{
  "head_dim": 32,
  "hidden_act": "relu",
  "norm": "layernorm",
  "norm_place": "pre",
  "attn_scale": 0.177,
  "parallel_block": false,
  "init": "normal",
  "batch_tokens": 16384
}
MLP neurons of a small language model. Each row is named by its layer, matrix (up: input weights; down: output weights) and neuron, and shows model dimensions 96-159. Each number is 200 + 20 x the weight over its row's rms, rounded and kept within 0 to 999.
Before each neuron's rows, "fires before" lists the tokens most often just after its 100 highest values on Wikipedia text that the model never trained on.

fires before: "in", "ain", "ent", "ro", "rib", "u"
L10.up638,194,184,208,236,173,224,153,201,190,179,253,179,221,234,196,204,215,215,184,219,232,195,174,236,191,193,201,167,208,200,246,208,166,246,188,186,215,201,184,185,189,206,196,172,215,197,215,223,169,184,183,167,207,208,202,210,224,197,220,162,189,174,182,186
L10.down638,205,191,205,196,157,224,222,220,225,191,175,208,222,246,218,218,221,194,187,216,169,179,225,197,197,235,232,163,228,186,192,185,170,211,204,219,202,233,205,229,189,153,190,190,214,213,179,207,202,211,184,242,197,192,203,198,186,190,195,211,208,252,163,214

fires before: "id", "il", "port", "ities", "ist"
L4.up31,180,200,202,227,178,200,184,212,193,235,204,201,234,186,200,209,190,195,185,204,199,224,179,234,167,195,211,187,193,218,215,189,230,188,183,185,201,154,183,162,208,187,184,197,205,241,167,195,175,208,230,226,176,189,234,211,191,194,205,212,190,209,201,169
L4.down31,167,184,184,243,189,198,217,203,220,207,199,210,214,161,199,211,208,197,193,208,209,188,173,175,215,210,224,179,208,228,246,152,195,182,180,237,213,206,161,184,210,192,185,183,158,205,205,177,204,193,206,219,217,153,196,234,219,184,232,190,180,216,198,186

fires before: " |", "i", "form", "for", "c", "inal"
L11.up104,203,209,224,200,217,188,191,189,173,161,240,216,209,175,163,195,209,157,186,199,217,159,202,199,201,189,183,211,221,223,189,194,192,184,221,193,230,221,172,186,211,199,209,171,208,207,194,198,198,193,210,213,234,187,189,175,164,199,229,172,194,218,215,197
L11.down104,211,213,223,204,239,229,205,230,162,163,186,191,178,204,193,198,185,193,215,239,180,202,199,182,181,203,252,175,239,184,200,202,166,248,197,198,192,212,191,214,211,228,182,225,209,201,179,184,202,223,219,191,190,213,220,212,197,215,188,179,207,168,186,192

fires before: "g", "i", " m", "^{", "q", ")"
L6.up365,191,221,201,192,212,168,217,191,201,203,147,197,211,207,202,198,248,181,176,212,224,182,219,191,193,201,200,205,194,170,184,190,225,214,221,209,206,201,206,229,190,209,220,203,220,199,224,157,221,199,191,170,205,199,200,216,187,176,207,237,183,203,160,207
L6.down365,202,184,200,169,207,233,202,227,210,182,242,198,195,214,208,208,189,178,215,194,202,231,197,208,203,184,181,199,216,193,213,189,228,208,175,210,171,223,211,198,182,184,196,229,183,225,235,225,171,183,213,162,199,193,185,215,222,218,175,237,184,196,205,193

fires before: "\n", " The", " He", " |", " It"
L10.up190,178,187,258,201,158,211,243,209,231,197,243,196,207,191,229,226,162,183,157,206,163,207,194,214,223,202,219,216,223,187,205,200,214,195,203,182,180,199,181,190,205,223,176,183,201,197,199,199,195,201,203,168,188,220,186,207,180,172,187,197,176,184,176,222
L10.down190,215,168,227,226,205,230,212,200,219,238,197,218,197,184,232,198,186,179,201,193,194,227,196,189,170,213,200,190,182,186,218,211,200,205,244,192,217,189,176,200,185,194,192,215,226,217,187,198,194,198,216,197,223,175,171,168,163,202,163,186,190,191,177,203

fires before: " |", "y", ".", "ing", "9"
L11.up52,223,192,185,218,187,194,186,175,189,221,198,249,170,221,185,204,248,186,221,207,254,205,175,182,192,199,199,208,174,204,194,183,180,206,212,200,213,214,203,183,190,200,209,207,201,182,205,191,199,178,226,196,235,193,194,182,177,238,191,174,199,219,188,171
L11.down52,227,208,195,197,188,150,210,228,219,183,203,186,177,229,232,202,181,186,201,206,220,211,194,209,181,240,176,196,207,187,161,226,166,173,226,213,194,191,215,223,193,193,189,221,202,194,232,177,185,184,182,206,198,193,183,199,197,165,196,170,205,225,197,191

fires before: "et", "am", "ed", "ival", "ec", "em"
L7.up230,208,223,182,223,174,201,195,220,179,201,187,193,240,216,209,208,193,190,204,213,183,215,184,174,224,194,199,184,195,199,185,161,175,163,189,209,195,199,211,171,190,171,223,185,226,209,220,221,175,195,201,191,165,206,207,221,190,214,193,197,168,179,182,175
L7.down230,187,193,214,205,184,189,179,168,167,210,193,198,237,200,207,197,231,177,198,185,165,193,217,213,220,231,236,244,172,198,163,186,185,214,202,185,206,209,201,212,227,176,175,175,185,192,219,197,158,198,217,214,204,234,194,201,200,190,204,216,178,192,225,188

fires before: "ct", "et", "ff", "am", "ited"
L7.up415,203,186,167,223,176,178,227,199,208,189,180,197,196,174,201,194,207,229,206,217,195,195,190,205,204,198,184,196,210,205,198,202,203,196,176,227,199,198,211,205,215,178,173,180,203,225,162,220,213,175,197,212,170,186,163,180,206,183,237,191,182,178,201,178
L7.down415,246,175,219,219,191,186,193,178,186,191,191,227,230,185,212,199,175,218,206,184,182,215,214,181,199,209,161,176,218,195,238,215,181,202,200,190,183,216,233,185,216,190,178,165,217,211,171,233,206,188,176,190,153,173,174,177,187,194,212,190,183,189,212,173

fires before: " of", " for", ",", ".", " and", " in"
L9.up168,193,189,232,180,189,221,198,198,199,221,223,194,200,182,184,189,173,208,170,233,194,199,238,198,217,175,256,179,189,196,190,217,196,190,232,200,209,207,226,227,184,230,192,194,221,172,235,238,189,199,187,219,176,251,161,190,199,196,213,190,169,196,229,232
L9.down168,204,161,194,218,195,186,203,208,201,216,162,187,218,171,172,193,220,213,182,191,200,210,207,244,156,202,252,213,213,180,242,226,187,251,205,228,184,197,226,185,183,200,209,162,213,191,199,205,179,249,175,181,226,249,194,199,237,158,201,210,197,183,211,199

fires before: " |", "%"
L11.up741,182,171,197,184,171,206,181,193,226,230,199,217,194,168,213,191,183,211,172,223,203,178,175,198,174,189,191,219,223,196,197,207,220,219,206,217,210,202,200,185,184,245,196,227,215,240,173,181,169,145,156,205,216,204,195,217,227,209,233,205,202,150,194,199
L11.down741,212,235,192,220,193,182,194,231,201,174,157,197,183,169,241,197,179,186,208,238,236,173,208,209,214,197,233,210,212,227,223,166,260,210,192,184,181,219,194,222,219,204,173,203,199,186,179,200,158,183,173,172,211,189,206,223,190,205,185,203,218,195,220,205

fires before: "tern", "ft", "il", "one", "pl", "ong"
L11.up58,207,203,194,223,186,190,236,202,238,174,197,160,184,194,178,181,160,216,232,208,190,243,217,176,205,216,182,191,215,194,212,185,230,198,197,189,226,224,187,209,206,240,190,195,198,197,192,218,187,181,226,159,210,203,194,189,199,207,139,219,181,205,175,200
L11.down58,247,199,190,208,182,209,211,205,191,250,215,185,184,216,207,223,190,183,221,180,197,208,161,209,180,224,201,151,174,193,179,199,190,196,211,221,192,247,190,214,231,212,194,207,207,213,185,177,226,197,198,175,201,201,208,197,191,193,209,229,200,156,191,194

fires before: "\n", " of", ",", " and", " in", "."
L7.up548,175,183,225,218,226,215,202,212,188,224,202,208,187,216,212,182,182,211,164,226,181,225,184,213,169,187,176,203,199,185,196,171,179,220,205,221,208,182,177,237,181,213,156,204,183,175,214,189,182,206,201,238,171,254,214,194,207,211,200,249,179,191,234,167
L7.down548,191,188,192,225,231,231,188,217,197,238,178,178,183,132,205,203,188,216,182,173,189,187,223,215,196,203,195,204,202,203,177,186,198,212,224,226,204,194,187,196,217,183,218,204,228,182,185,198,190,211,177,195,188,223,185,211,224,176,202,226,218,198,202,159

fires before: " |", "$"
L7.up462,215,194,219,203,220,187,177,200,200,207,214,189,200,200,150,229,199,207,187,193,184,223,213,209,198,190,191,212,221,207,180,197,217,168,203,178,205,204,211,210,213,198,210,199,228,208,205,176,172,167,237,208,208,174,178,160,185,207,236,193,222,228,211,199
L7.down462,220,216,199,227,216,201,228,199,182,195,212,225,229,195,172,227,198,222,235,202,207,204,213,218,159,163,195,223,227,185,198,230,157,173,252,169,184,181,202,224,195,230,171,208,180,213,167,184,217,193,217,212,214,223,202,176,189,186,213,164,168,202,209,230

fires before: "u", "ue", "ent", "=", "s", "ag"
L11.up108,207,196,209,219,209,237,226,175,235,221,211,180,221,239,188,193,203,187,190,168,214,203,175,180,169,178,172,205,202,196,216,233,215,172,171,202,195,172,217,202,212,221,156,201,182,198,207,224,168,186,170,158,188,201,205,189,176,208,238,207,203,212,175,204
L11.down108,192,191,199,215,175,189,224,218,197,183,218,194,238,241,177,192,206,236,211,240,202,213,195,180,176,196,203,200,174,179,183,202,199,188,177,201,223,195,161,186,177,190,197,214,178,209,240,191,172,244,237,189,199,201,210,200,222,192,226,249,216,230,217,200

fires before: "ess", "im", "ad", "ing", "iv"
L4.up571,190,230,200,219,220,220,180,231,215,207,186,170,182,202,188,184,173,239,188,196,212,169,192,205,195,207,192,173,201,160,184,239,196,207,187,223,161,211,211,207,206,180,198,200,172,209,211,216,210,207,216,213,171,197,177,147,182,198,205,206,212,236,189,187
L4.down571,213,239,216,223,195,206,191,197,189,201,202,204,224,174,168,193,196,167,228,184,215,194,204,207,209,198,185,173,222,206,226,206,161,182,168,201,173,189,214,201,215,196,230,221,205,217,181,216,168,195,175,185,208,212,180,214,183,199,178,211,238,216,178,212

fires before: "id", "p", "ult", "ident"
L5.up481,173,188,230,219,197,189,216,188,177,225,191,196,203,217,220,243,187,204,200,210,177,213,208,187,246,170,184,171,208,245,193,208,198,225,197,168,195,203,144,183,212,186,180,197,201,206,160,204,175,206,208,242,173,227,184,189,195,201,242,162,228,191,150,212
L5.down481,195,176,226,190,208,190,155,230,191,235,181,174,234,193,222,206,218,201,220,211,205,165,215,223,206,226,225,181,217,226,194,229,197,203,187,230,215,195,192,180,215,205,203,207,227,213,205,231,235,179,207,182,191,210,198,196,189,234,194,182,163,172,201,221

fires before: " |", "u", "er", "ual", "ue", "ar"
L6.up604,178,195,185,208,232,182,203,244,179,216,176,201,179,209,202,177,191,193,197,194,171,229,191,162,218,143,189,198,183,200,177,228,222,174,191,232,202,176,215,236,246,228,175,188,212,182,247,188,174,232,234,160,204,190,236,190,218,203,224,176,239,201,216,196
L6.down604,201,208,191,182,176,202,220,187,229,241,200,238,179,190,192,214,215,223,222,203,192,199,226,155,230,195,227,194,195,172,208,205,196,232,203,178,198,203,224,218,219,195,203,197,209,251,212,223,185,213,196,183,178,204,230,199,241,202,194,213,233,212,214,221

fires before: "ed", "s", "es", "aid"
L11.up471,226,181,159,218,197,198,231,193,203,166,187,188,210,261,179,190,225,174,143,181,200,184,195,208,180,204,207,188,209,219,195,163,157,214,189,187,202,178,177,198,211,222,176,235,216,194,211,232,180,201,200,179,189,202,198,188,234,203,219,200,179,205,214,184
L11.down471,225,189,198,201,211,230,172,204,217,224,208,167,193,213,187,201,225,236,230,217,183,180,204,187,211,197,150,209,180,185,179,180,201,202,191,206,143,162,205,205,215,180,223,225,225,213,184,220,194,191,208,212,170,175,155,199,191,195,219,181,217,203,210,186

fires before: "ed", "ion", "ive", "ives", " that"
L9.up134,217,224,225,199,219,187,228,205,204,199,209,178,184,206,232,186,176,215,208,200,224,174,220,196,207,198,199,207,169,234,169,231,198,204,198,214,191,189,171,227,182,220,192,200,180,175,205,234,202,197,183,184,209,214,209,208,193,224,206,181,189,213,214,212
L9.down134,234,200,178,202,215,194,182,190,167,203,169,195,196,168,239,220,193,187,231,148,180,195,202,201,219,192,166,192,204,196,221,185,215,205,215,195,230,194,178,185,209,179,160,228,191,181,164,177,192,205,220,167,195,245,201,174,194,178,228,207,249,191,200,210

fires before: "ed", "ation", "es", "ot", "ated", "ers"
L5.up305,206,205,184,191,149,205,200,206,190,215,167,197,194,213,176,183,177,199,196,167,174,193,186,176,218,192,154,182,196,214,210,210,212,197,179,235,182,232,179,215,188,193,199,160,175,168,214,204,176,202,239,224,187,190,156,170,170,199,194,197,195,222,203,195
L5.down305,208,175,181,232,204,203,220,176,177,187,194,214,193,177,220,203,205,255,187,190,203,210,216,194,213,212,231,194,188,204,228,213,226,214,214,176,224,152,203,166,180,174,224,204,195,208,203,181,194,185,175,233,228,202,187,195,204,220,195,167,202,202,197,223

fires before: "ed", " to", ":", " in", " by:", " as"
L9.up4,209,206,215,202,194,228,207,197,195,158,207,198,169,192,193,194,199,193,193,196,217,201,221,201,193,180,180,208,174,234,207,198,198,195,189,219,193,184,194,192,156,205,218,172,208,201,251,209,163,200,187,202,208,198,213,206,197,181,215,156,222,164,192,209
L9.down4,213,223,194,202,201,188,217,175,202,211,193,184,213,214,202,226,232,191,209,190,195,191,224,221,240,171,180,186,185,193,228,201,224,224,213,193,155,240,208,213,210,215,215,224,192,209,178,222,182,193,203,165,181,186,191,219,194,182,182,210,194,220,201,154

fires before: " |", "=", "s:", ":", "0"
L11.up724,170,190,189,215,214,174,186,178,191,214,218,196,215,232,217,213,202,196,189,210,201,180,206,155,194,157,219,230,203,216,207,225,203,176,182,214,203,178,213,179,211,209,205,196,233,188,234,195,185,187,209,208,220,193,179,207,169,200,159,171,173,209,177,181
L11.down724,180,185,191,177,228,232,195,202,176,206,207,214,210,203,187,198,217,213,227,240,180,182,230,196,214,202,209,196,163,182,201,181,220,188,161,178,203,179,230,236,193,166,189,231,198,224,214,188,198,188,217,189,162,196,198,239,218,221,203,168,205,184,203,195

fires before: "8", "le", "T", "9", "er", "il"
L10.up312,211,223,198,198,181,204,223,249,206,174,184,207,156,201,192,213,203,191,204,191,207,199,233,241,204,203,193,192,203,228,191,188,219,202,226,175,156,227,190,167,189,214,174,201,208,177,196,256,182,191,197,175,188,200,182,193,191,209,212,228,217,182,185,215
L10.down312,213,226,217,232,194,188,188,199,189,186,232,170,221,221,206,209,179,210,213,197,205,203,194,165,179,210,192,204,173,207,177,174,177,180,196,216,237,225,172,209,187,185,230,213,162,204,158,211,165,181,181,215,173,220,220,201,179,214,226,203,186,206,237,193

fires before: "|", " States", "0"
L9.up429,218,190,196,208,226,171,198,175,209,200,210,241,187,199,181,195,200,231,211,231,174,207,185,213,228,182,200,247,179,208,181,220,221,172,199,201,203,235,187,208,197,214,212,161,226,201,199,210,219,188,217,200,211,184,202,252,228,209,201,189,224,201,173,166
L9.down429,207,179,194,183,194,200,175,198,193,225,219,224,194,203,174,199,191,210,229,184,210,154,201,196,172,191,173,225,209,192,210,228,196,182,196,196,152,161,172,228,194,208,210,207,203,161,220,186,215,209,213,165,184,208,218,203,223,192,219,194,196,214,210,245

fires before: "qu", "f", "pl", "-", "vi", "port"
L11.up623,219,184,197,214,190,171,186,180,223,209,222,222,145,231,193,195,204,201,171,204,159,221,200,219,224,232,211,181,219,216,214,210,183,233,190,204,184,191,171,198,172,240,216,176,172,238,251,170,206,198,215,210,206,205,179,213,176,178,205,196,217,194,182,201
L11.down623,213,194,181,241,198,176,214,168,201,206,247,160,136,187,221,200,223,207,222,207,194,222,208,198,186,204,232,225,199,222,211,211,185,204,223,194,194,214,196,197,236,188,206,203,177,201,217,192,178,204,203,216,210,185,178,200,198,198,193,171,190,194,197,210

fires before: "le", "e", "ing", "an", "er", "ten"
L4.up124,201,217,197,181,200,195,187,198,204,168,206,199,199,193,202,210,197,200,206,170,197,170,197,220,190,219,193,208,220,207,250,188,202,249,181,211,159,193,214,168,170,195,225,193,175,214,204,197,201,206,196,226,199,178,213,174,226,191,206,204,183,194,201,188
L4.down124,180,205,200,217,197,227,207,197,213,174,231,194,194,189,156,237,198,151,199,219,207,196,198,220,205,187,190,240,222,185,249,189,189,175,180,190,212,229,197,180,214,223,200,228,195,165,179,198,173,227,205,227,208,230,170,182,240,202,230,163,221,200,172,194

fires before: "ass", "ub", "os", "ock", "n", "a"
L4.up173,236,190,168,222,181,238,217,222,231,197,172,179,188,168,192,205,180,174,217,226,232,194,220,172,232,173,206,189,224,170,167,224,205,211,184,199,158,176,207,193,202,166,211,214,169,187,227,215,201,219,206,215,182,211,188,156,210,211,198,186,212,172,191,188
L4.down173,190,208,203,194,198,217,191,212,185,222,204,180,205,209,180,201,209,181,256,210,211,193,221,189,207,231,199,162,210,197,186,192,189,216,184,187,196,153,224,201,189,200,215,236,225,185,185,212,202,232,193,175,166,201,174,186,206,210,154,212,197,231,197,190

fires before: "|", "|---", "and", "|---|---", "ore", "age"
L7.up372,193,207,181,205,212,215,220,200,172,196,177,222,165,174,189,201,212,208,186,213,192,205,215,213,177,193,176,239,202,210,175,211,232,200,263,205,180,182,226,212,191,213,234,181,213,223,194,236,193,177,218,222,213,223,198,184,189,204,233,177,199,188,223,183
L7.down372,207,197,211,245,221,193,208,178,181,197,238,219,200,217,202,212,207,205,223,216,191,186,188,207,208,176,229,229,202,211,236,168,214,151,244,177,197,165,177,176,201,199,198,214,205,195,189,219,152,232,166,194,217,201,240,179,180,214,213,194,228,226,226,216

fires before: "tern", "p", "h", "erv", "c", "ult"
L6.up520,228,223,182,195,218,194,197,215,190,213,182,167,210,180,230,211,207,219,233,243,198,240,236,204,233,193,222,207,190,217,184,194,187,206,239,191,205,189,166,201,221,193,176,181,186,257,216,213,203,198,189,203,208,213,213,199,179,189,164,192,183,214,178,176
L6.down520,220,190,208,228,217,190,207,188,202,204,212,207,191,167,223,203,179,214,214,203,200,212,175,209,204,196,200,202,207,212,176,236,187,163,188,210,173,201,179,210,165,211,164,198,181,208,192,227,220,197,206,200,226,211,246,204,199,200,220,221,176,212,187,197

fires before: "ad", "ent", "el", "ip", "ir"
L4.up651,195,220,173,209,236,163,218,169,207,177,186,199,178,191,206,189,171,245,176,235,203,204,188,172,203,164,179,190,221,214,202,183,242,190,203,191,175,226,196,171,203,231,186,166,220,226,206,231,191,196,203,194,219,234,185,170,200,242,228,207,231,213,212,204
L4.down651,184,205,180,200,191,203,209,199,209,160,209,186,198,181,211,190,170,233,175,192,219,224,255,193,194,184,218,193,232,187,203,185,186,230,224,182,218,192,202,207,249,163,187,200,194,213,237,192,212,204,145,155,184,207,216,188,192,198,231,196,191,221,224,215

fires before: "ity", "ic", "e", "ition", "ities", "t"
L4.up498,217,205,181,196,199,209,222,188,161,172,204,162,217,230,212,161,228,204,233,207,198,196,187,181,172,172,233,222,203,250,220,230,199,198,179,207,208,191,198,231,202,207,205,223,209,185,170,211,174,177,192,182,227,220,187,205,217,191,196,202,195,233,169,209
L4.down498,208,210,168,162,219,187,171,220,204,202,197,201,177,224,215,164,201,168,219,206,194,167,188,221,191,212,200,220,146,225,201,215,215,209,230,199,199,186,219,186,206,172,205,222,202,193,195,192,217,191,193,195,180,207,192,226,204,177,183,210,201,188,233,187

fires before: "in", "ft", "is", "es", "p", "vel"
L9.up211,209,202,190,204,190,251,177,205,230,208,246,181,197,226,201,209,213,200,209,204,194,176,175,234,215,187,219,185,209,215,230,239,189,207,214,167,185,206,201,207,213,191,214,201,199,183,203,202,205,209,220,208,154,192,148,229,212,207,200,202,214,181,196,204
L9.down211,219,192,195,214,196,216,228,225,186,196,180,176,227,196,250,216,179,154,231,183,204,233,202,201,239,214,198,181,213,203,198,192,222,190,199,204,215,201,205,220,203,201,199,199,166,193,223,183,203,189,197,210,217,181,192,210,219,198,225,188,190,208,181,218